Weights of a small transformer language model.
Size: 6 heads of 64 (1 for keys and values), MLP 1536 GELU.
Training: a variant of Adam for these matrices, 357M tokens, 5448 steps.
MLP neurons of a small language model. Each row is named by its layer, matrix (up: input weights) and neuron, and shows model dimensions 96-223. Each number is 50 + 15 x the weight over its row's rms, rounded and kept within 0 to 99.
After each neuron's rows, "fires on" lists the tokens most often at its 100 highest values on Wikipedia text that the model never trained on.

L3.up1175:90 46 49 29 55 36 52 38 63 64 53 48 70 67 58 52 73 47 63 51 37 44 43 72 48 55 54 41 53 80 92 67 50 51 50 48 54 34 40 56 77 54 54 44 42 55 36 29 75 61 83 53 62 40 87 33 43 35 52 61 59 42 61 24 71 37 28 64 41 52 57 47 57 45 59 38 45 80 51 12 55 55 43 64 48 48 54 83 50 29 52 25 38 56 60 66 70 50 61 50 62 74 64 35 49 48 40 57 39 59 37 41 37 15 38 58 45 45 35 33 44 12 43 45 70 22 64 60
fires on: "in", "ip", "ve", "di", "ot", "th "

L3.up237:35 46 59 37 32 44 46 23 29 54 70 56 66 45 68 44 73 59 79 51 39 34 68 57 39 48 58 38 53 39 63 38 38 09 62 52 49 58 46 58 66 50 70 27 58 61 22 14 38 45 68 44 78 54 48 54 35 36 60 54 45 56 36 47 57 43 34 58 36 28 61 60 72 53 55 33 35 64 64 48 34 37 66 64 48 54 33 45 40 56 34 42 53 53 33 63 50 12 36 47 42 55 62 34 47 71 44 50 63 58 21 60 54 35 25 38 31 50 45 44 69 48 66 52 60 33 55 66
fires on: "ed", "rem", "um", "ent", "tiv", "ment"

L3.up1341:63 31 66 37 31 52 27 48 54 47 41 45 75 58 61 66 47 29 65 64 51 16 58 70 35 38 89 33 40 58 52 27 33 50 62 41 53 59 54 68 66 73 51 50 31 41 42 36 55 61 92 54 53 73 60 75 38 36 34 41 62 87 35 47 54 50 39 86 45 42 46 34 41 71 14 44 06 66 65 43 48 44 64 55 66 45 54 59 64 33 57 60 55 61 38 58 30 54 38 63 54 17 47 43 47 60 68 52 51 66 42 43 50 55 38 51 20 69 00 51 61 26 62 31 58 62 43 50
fires on: "ed", "c", "ant", "ut"

L3.up523:54 48 69 48 46 53 58 65 37 57 64 43 55 52 18 53 61 65 52 34 58 52 51 57 65 48 54 52 67 36 77 34 47 42 37 55 38 39 39 55 60 63 64 55 60 71 49 48 43 48 38 27 69 38 40 50 63 68 57 41 49 38 61 37 25 46 30 67 61 72 66 38 63 43 66 37 18 66 54 39 59 46 51 50 34 55 59 39 55 36 69 34 69 45 84 57 50 48 51 42 47 42 74 60 43 48 66 48 24 67 43 50 59 33 60 85 81 62 61 58 29 29 27 57 46 43 48 62
fires on: "201", ": ", "as ", "199", "191"

L3.up98:78 62 57 65 25 53 68 54 68 48 77 47 39 57 36 53 41 45 48 57 53 39 48 33 47 40 58 54 42 40 35 57 39 57 65 33 60 74 38 45 64 44 23 38 86 57 81 36 64 55 58 29 58 39 53 43 66 41 71 13 32 49 42 39 58 77 29 21 29 14 45 71 24 52 25 33 57 59 48 52 02 57 77 55 35 52 65 37 44 66 60 44 36 29 47 48 49 57 60 55 44 16 54 56 52 55 50 55 64 26 59 45 42 54 29 39 38 44 56 40 55 67 44 40 68 55 54 51
fires on: "it ", "id", "ly ", "es", "ing ", "It "

L3.up556:80 64 33 52 53 71 62 46 39 64 60 53 63 80 53 52 47 63 60 67 54 34 25 48 19 32 31 56 49 44 76 42 31 39 25 47 45 56 49 55 55 49 67 46 55 47 33 33 57 49 64 45 48 44 29 11 53 42 43 65 46 70 42 55 42 53 30 52 24 48 52 67 51 63 29 61 41 44 61 62 41 79 43 62 50 61 73 54 57 39 50 52 75 58 61 51 48 37 62 30 51 59 34 45 15 69 57 60 42 40 52 19 27 47 68 47 44 66 51 41 56 59 53 46 61 21 38 55
fires on: "st", "as ", "l", "place", "l ", "Car"

L3.up388:43 33 07 33 78 71 35 17 53 53 81 56 51 76 37 81 49 53 69 54 35 39 82 42 47 47 25 45 58 52 57 58 45 45 39 61 39 16 32 55 44 48 67 54 73 64 30 62 23 50 27 28 52 48 28 57 44 42 42 57 60 49 60 53 36 72 64 68 41 54 62 33 69 29 69 39 55 50 61 23 45 14 64 27 44 63 36 22 85 43 69 54 61 51 32 45 51 42 70 32 37 63 65 40 28 64 62 45 30 26 61 28 48 25 49 71 46 63 61 48 60 40 59 50 57 39 46 58
fires on: "and ", "–", "or ", "/", "b", "="

L3.up853:41 66 68 36 30 38 59 43 50 74 54 46 17 99 40 57 60 76 55 73 37 56 34 22 51 33 45 60 37 65 46 52 65 61 58 69 54 56 13 46 62 28 49 53 57 49 47 24 54 19 43 38 47 41 72 19 62 46 55 55 20 71 29 47 78 35 44 51 53 64 44 50 59 49 39 38 56 48 82 07 44 43 39 70 24 42 56 37 54 79 54 49 66 45 51 52 43 52 52 42 92 52 62 41 65 74 46 45 59 87 64 08 60 22 69 51 04 74 49 29 55 52 55 68 74 37 40 12
fires on: "to ", "–", "early ", "out ", "-"

L3.up893:50 63 17 24 49 75 50 38 32 43 36 31 43 48 30 55 55 67 52 46 45 43 53 66 45 48 56 39 39 32 71 67 31 48 23 45 40 66 59 41 66 45 67 27 34 62 08 40 37 31 52 44 86 51 37 58 47 23 44 50 70 62 25 46 42 40 42 64 58 27 29 49 58 50 23 42 66 54 50 44 51 22 06 43 41 58 29 45 36 33 74 60 12 46 53 57 38 45 52 61 41 42 73 56 40 49 67 81 59 35 40 54 55 54 50 40 55 30 34 64 32 37 40 36 65 52 53 33
fires on: "h", "v", "leg", "int", "iv", "ac"

L3.up1165:42 43 47 16 42 57 52 49 53 44 85 42 49 49 63 54 44 57 57 44 52 09 43 57 16 46 63 36 40 49 77 72 28 39 40 51 42 33 58 50 53 40 33 23 56 50 48 59 46 26 66 44 49 53 63 36 43 20 35 60 47 33 79 61 50 64 32 41 57 62 22 60 38 49 54 56 10 37 74 43 36 48 60 33 41 47 37 66 46 43 72 47 69 55 66 32 64 55 68 41 59 00 56 53 72 52 53 65 57 87 41 28 64 50 45 43 34 52 31 32 34 35 50 33 45 22 66 58
fires on: "; ", "1", "l", "me", "all", "1 "

L3.up191:42 28 53 45 65 60 67 76 70 42 56 46 44 39 99 59 45 58 59 36 84 59 47 54 00 47 66 56 46 31 57 39 47 55 38 44 68 44 11 47 39 62 91 52 29 60 52 57 45 31 62 26 48 69 47 40 42 34 33 55 64 51 62 29 72 55 68 23 34 51 44 67 37 54 42 77 54 38 37 56 52 53 15 49 30 63 64 40 41 84 52 83 28 55 50 55 49 55 62 45 47 26 39 57 56 59 55 33 57 49 63 27 61 52 42 19 44 64 58 51 39 38 30 57 86 46 45 65
fires on: "=", "as ", "R", "p", "fac"

L3.up34:42 48 57 32 57 48 64 28 42 66 55 69 40 70 51 47 71 66 66 83 43 40 44 44 67 24 48 20 57 46 25 58 55 15 50 32 44 40 30 69 50 46 46 45 50 46 64 43 45 58 72 52 56 39 52 34 66 60 34 15 69 56 42 76 43 28 64 74 31 64 49 49 91 39 36 57 52 59 76 60 30 21 46 50 42 55 64 28 66 59 69 48 62 34 52 72 34 54 74 51 14 38 41 13 31 71 65 73 30 48 35 27 60 37 65 45 67 65 49 56 61 55 53 68 69 32 77 50
fires on: "and ", "p", "than ", "S", "P"

L3.up401:63 53 62 44 61 55 32 63 42 27 47 32 43 48 55 51 46 45 38 43 56 56 55 21 43 47 45 34 48 49 72 45 28 30 69 39 66 50 28 45 65 49 53 67 58 42 50 36 26 38 51 59 74 46 84 50 46 44 33 58 54 51 11 57 41 53 50 38 35 31 71 64 64 76 60 39 57 44 51 53 56 52 44 49 52 48 74 43 78 64 45 52 59 48 62 54 36 31 51 66 60 61 41 31 63 55 42 70 39 34 08 42 69 54 58 48 40 57 32 60 51 26 42 80 42 56 93 49
fires on: ". ", "2 ", "um", "inter", "-", "high"

L3.up518:87 44 33 29 60 65 39 33 59 77 39 85 61 87 29 78 67 64 51 61 39 46 43 44 54 60 43 23 35 32 41 36 42 68 80 28 55 42 39 57 76 45 30 61 52 55 55 63 39 40 45 76 46 51 64 50 52 42 39 43 68 46 24 50 79 36 47 47 36 36 42 55 44 54 51 54 46 35 53 56 35 60 45 36 52 59 53 51 60 56 49 36 85 47 40 43 87 44 70 25 35 12 51 56 61 67 54 47 60 32 21 45 49 36 62 54 37 58 39 50 45 58 56 32 62 53 60 44
fires on: "/ ", "er", "to ", "id", "and "

L3.up252:54 58 50 36 68 71 65 22 60 33 45 56 40 49 39 49 33 63 84 35 57 44 68 62 56 59 64 51 33 39 62 45 59 23 48 73 87 47 57 54 57 49 55 12 29 58 63 40 68 46 68 65 59 52 41 25 35 43 51 70 58 39 45 40 45 80 44 45 29 31 54 58 50 50 56 42 54 56 46 55 23 63 19 53 51 66 38 57 70 41 34 52 61 45 51 33 38 38 50 43 60 56 53 29 69 51 51 26 42 30 52 47 33 42 66 97 29 54 34 24 72 36 36 42 41 63 38 69
fires on: "g", "th", "n", "ord", "ust"

L3.up1039:29 45 71 50 61 63 39 38 61 53 57 66 45 68 59 61 53 60 60 48 66 23 71 38 53 49 42 43 48 53 68 30 21 51 43 75 16 51 25 73 32 35 66 43 54 56 41 33 48 53 37 40 48 51 44 12 45 55 63 36 36 50 69 62 60 55 64 46 28 47 39 49 71 61 41 56 55 70 79 29 41 52 37 39 63 94 54 44 60 58 91 55 64 57 65 51 50 35 74 50 73 53 76 56 49 78 53 36 33 43 48 50 45 36 60 25 44 51 55 25 61 69 41 31 61 73 34 49
fires on: "and ", ", ", "el", "reduc", "; "

L3.up138:58 43 36 15 44 30 39 27 87 35 50 56 35 46 48 90 52 67 51 84 43 15 51 68 78 52 56 45 39 52 25 58 52 27 60 67 54 66 58 46 51 37 46 42 66 59 31 38 57 78 78 49 46 60 35 47 41 60 42 46 67 61 57 42 27 46 77 66 66 67 37 47 76 35 44 32 40 58 40 32 18 37 52 60 25 54 39 27 34 75 56 68 67 47 50 64 52 32 60 36 41 28 37 47 57 45 31 72 40 57 59 43 67 56 32 74 28 68 57 55 51 74 54 51 59 53 50 38
fires on: "es", "c", "e", "on", "er"

L3.up248:73 66 32 30 23 60 56 28 51 43 34 49 44 68 47 46 54 60 22 48 34 48 56 51 70 58 37 62 58 09 69 55 44 46 52 49 37 41 56 43 41 47 62 43 48 26 61 46 53 28 52 25 44 46 45 53 23 27 68 34 46 58 49 25 46 53 51 51 46 53 54 53 52 41 33 34 31 83 69 46 41 61 37 63 32 56 55 52 37 26 68 34 46 67 51 49 18 57 37 56 71 21 60 46 66 47 49 57 27 42 76 62 71 40 19 20 46 59 41 28 52 44 36 48 70 37 34 59
fires on: "D", "ic", "and", "o", "er"

L3.up644:58 48 47 45 43 60 32 72 42 44 66 60 43 45 43 60 52 70 56 40 71 61 58 59 49 32 19 72 57 31 45 71 00 46 68 87 58 42 47 58 53 52 38 46 68 58 32 51 52 68 34 25 60 81 49 25 58 47 47 36 56 45 53 51 52 51 50 47 43 12 49 67 65 73 42 54 57 65 43 37 57 65 55 32 37 68 46 46 43 54 20 47 37 32 86 50 64 39 61 51 61 47 74 48 70 64 36 69 33 38 22 56 51 45 66 49 51 43 56 46 73 66 61 01 54 65 44 55
fires on: "rem", "cent", "um", "it", "cont"

L3.up124:62 43 75 44 47 73 43 45 34 74 35 52 45 53 78 48 16 72 24 42 68 26 40 62 78 51 63 60 58 57 41 43 61 08 36 49 22 30 57 59 58 58 52 27 61 51 50 63 52 33 39 38 75 48 41 41 25 54 46 63 51 51 67 51 35 55 62 48 25 40 37 67 61 71 44 56 35 29 44 28 26 47 52 44 42 38 24 53 45 80 54 75 50 64 88 61 34 62 67 68 40 67 60 47 48 47 77 85 47 32 43 52 45 28 42 61 49 49 40 55 48 43 53 51 84 49 37 45
fires on: "==", "I", " ", "\" ", "I ", "orn"

L3.up509:44 70 45 47 61 46 35 53 28 63 70 78 45 55 36 54 65 60 74 32 43 31 68 48 73 29 50 34 32 66 54 31 45 53 48 68 33 69 19 67 47 35 42 40 52 57 32 35 21 51 59 60 78 57 59 50 42 25 65 68 72 68 54 60 78 21 31 53 68 42 61 53 71 44 45 49 43 70 54 59 36 24 52 50 25 64 59 35 35 47 40 51 65 44 30 43 47 22 51 49 33 60 41 22 51 66 45 42 57 61 56 40 47 52 54 83 44 52 52 56 57 27 57 54 60 52 44 55
fires on: "3", ",", "4", "2", "a", "th"

L3.up1262:31 45 27 29 80 82 51 42 75 36 40 60 59 55 55 56 43 59 61 64 32 38 47 43 51 42 44 68 41 56 41 54 36 43 46 53 34 38 39 35 34 45 35 43 59 49 43 38 43 59 30 36 73 49 37 65 15 40 65 63 60 85 31 55 32 48 55 39 53 46 57 49 55 25 24 20 69 45 56 48 52 49 41 56 47 39 60 54 56 63 87 63 71 31 75 46 58 36 75 48 53 52 65 41 38 59 29 58 48 39 49 48 46 59 36 95 56 77 53 60 75 68 73 73 46 13 49 28
fires on: "T", "of ", "ec", "that ", "all ", "h"

L3.up851:64 47 53 46 68 66 40 21 93 29 48 29 40 52 34 43 61 63 59 35 62 26 67 61 52 48 37 66 41 67 74 59 39 59 71 18 66 21 59 66 40 58 40 52 60 44 41 35 39 79 56 45 56 71 51 33 45 62 54 52 57 72 64 17 89 71 60 17 39 40 56 77 42 48 31 39 33 44 50 42 23 75 51 34 33 50 26 53 79 87 25 56 38 39 43 57 66 25 67 45 83 38 76 26 60 36 66 37 63 70 81 40 31 41 53 49 45 46 56 47 40 57 41 39 67 54 41 39
fires on: "ar", "d", "al", "ch"

L3.up1361:39 67 23 61 47 72 45 31 46 48 55 56 71 70 69 59 36 52 42 81 47 65 48 41 56 47 35 53 49 33 67 44 57 29 51 84 18 50 63 62 54 34 37 36 46 54 60 38 56 42 49 29 40 53 41 29 80 29 67 53 48 47 50 65 27 86 41 49 72 59 55 51 58 63 56 43 53 51 35 64 34 67 57 60 61 72 55 40 52 51 41 50 20 56 57 30 57 44 44 67 38 39 69 31 59 55 58 74 58 36 34 26 64 47 31 09 63 71 57 37 63 45 46 55 61 48 49 40
fires on: "-", "th", "ext", "most ", "ly ", "well "

L3.up38:40 58 63 30 31 54 58 48 46 57 30 51 65 74 70 62 31 60 61 36 46 42 39 58 47 46 15 52 23 47 46 55 45 60 41 69 56 58 55 55 69 34 64 60 42 79 41 39 72 36 69 74 39 90 44 22 49 52 26 44 52 71 39 47 67 59 60 41 27 26 21 31 51 48 36 69 47 51 47 64 64 64 39 51 59 51 39 44 47 49 42 61 39 31 58 45 42 23 56 35 56 47 57 46 50 72 78 56 46 46 52 18 29 12 51 35 44 37 66 27 58 53 56 27 47 71 46 28
fires on: "also ", "p", "ing ", "ip", "ep"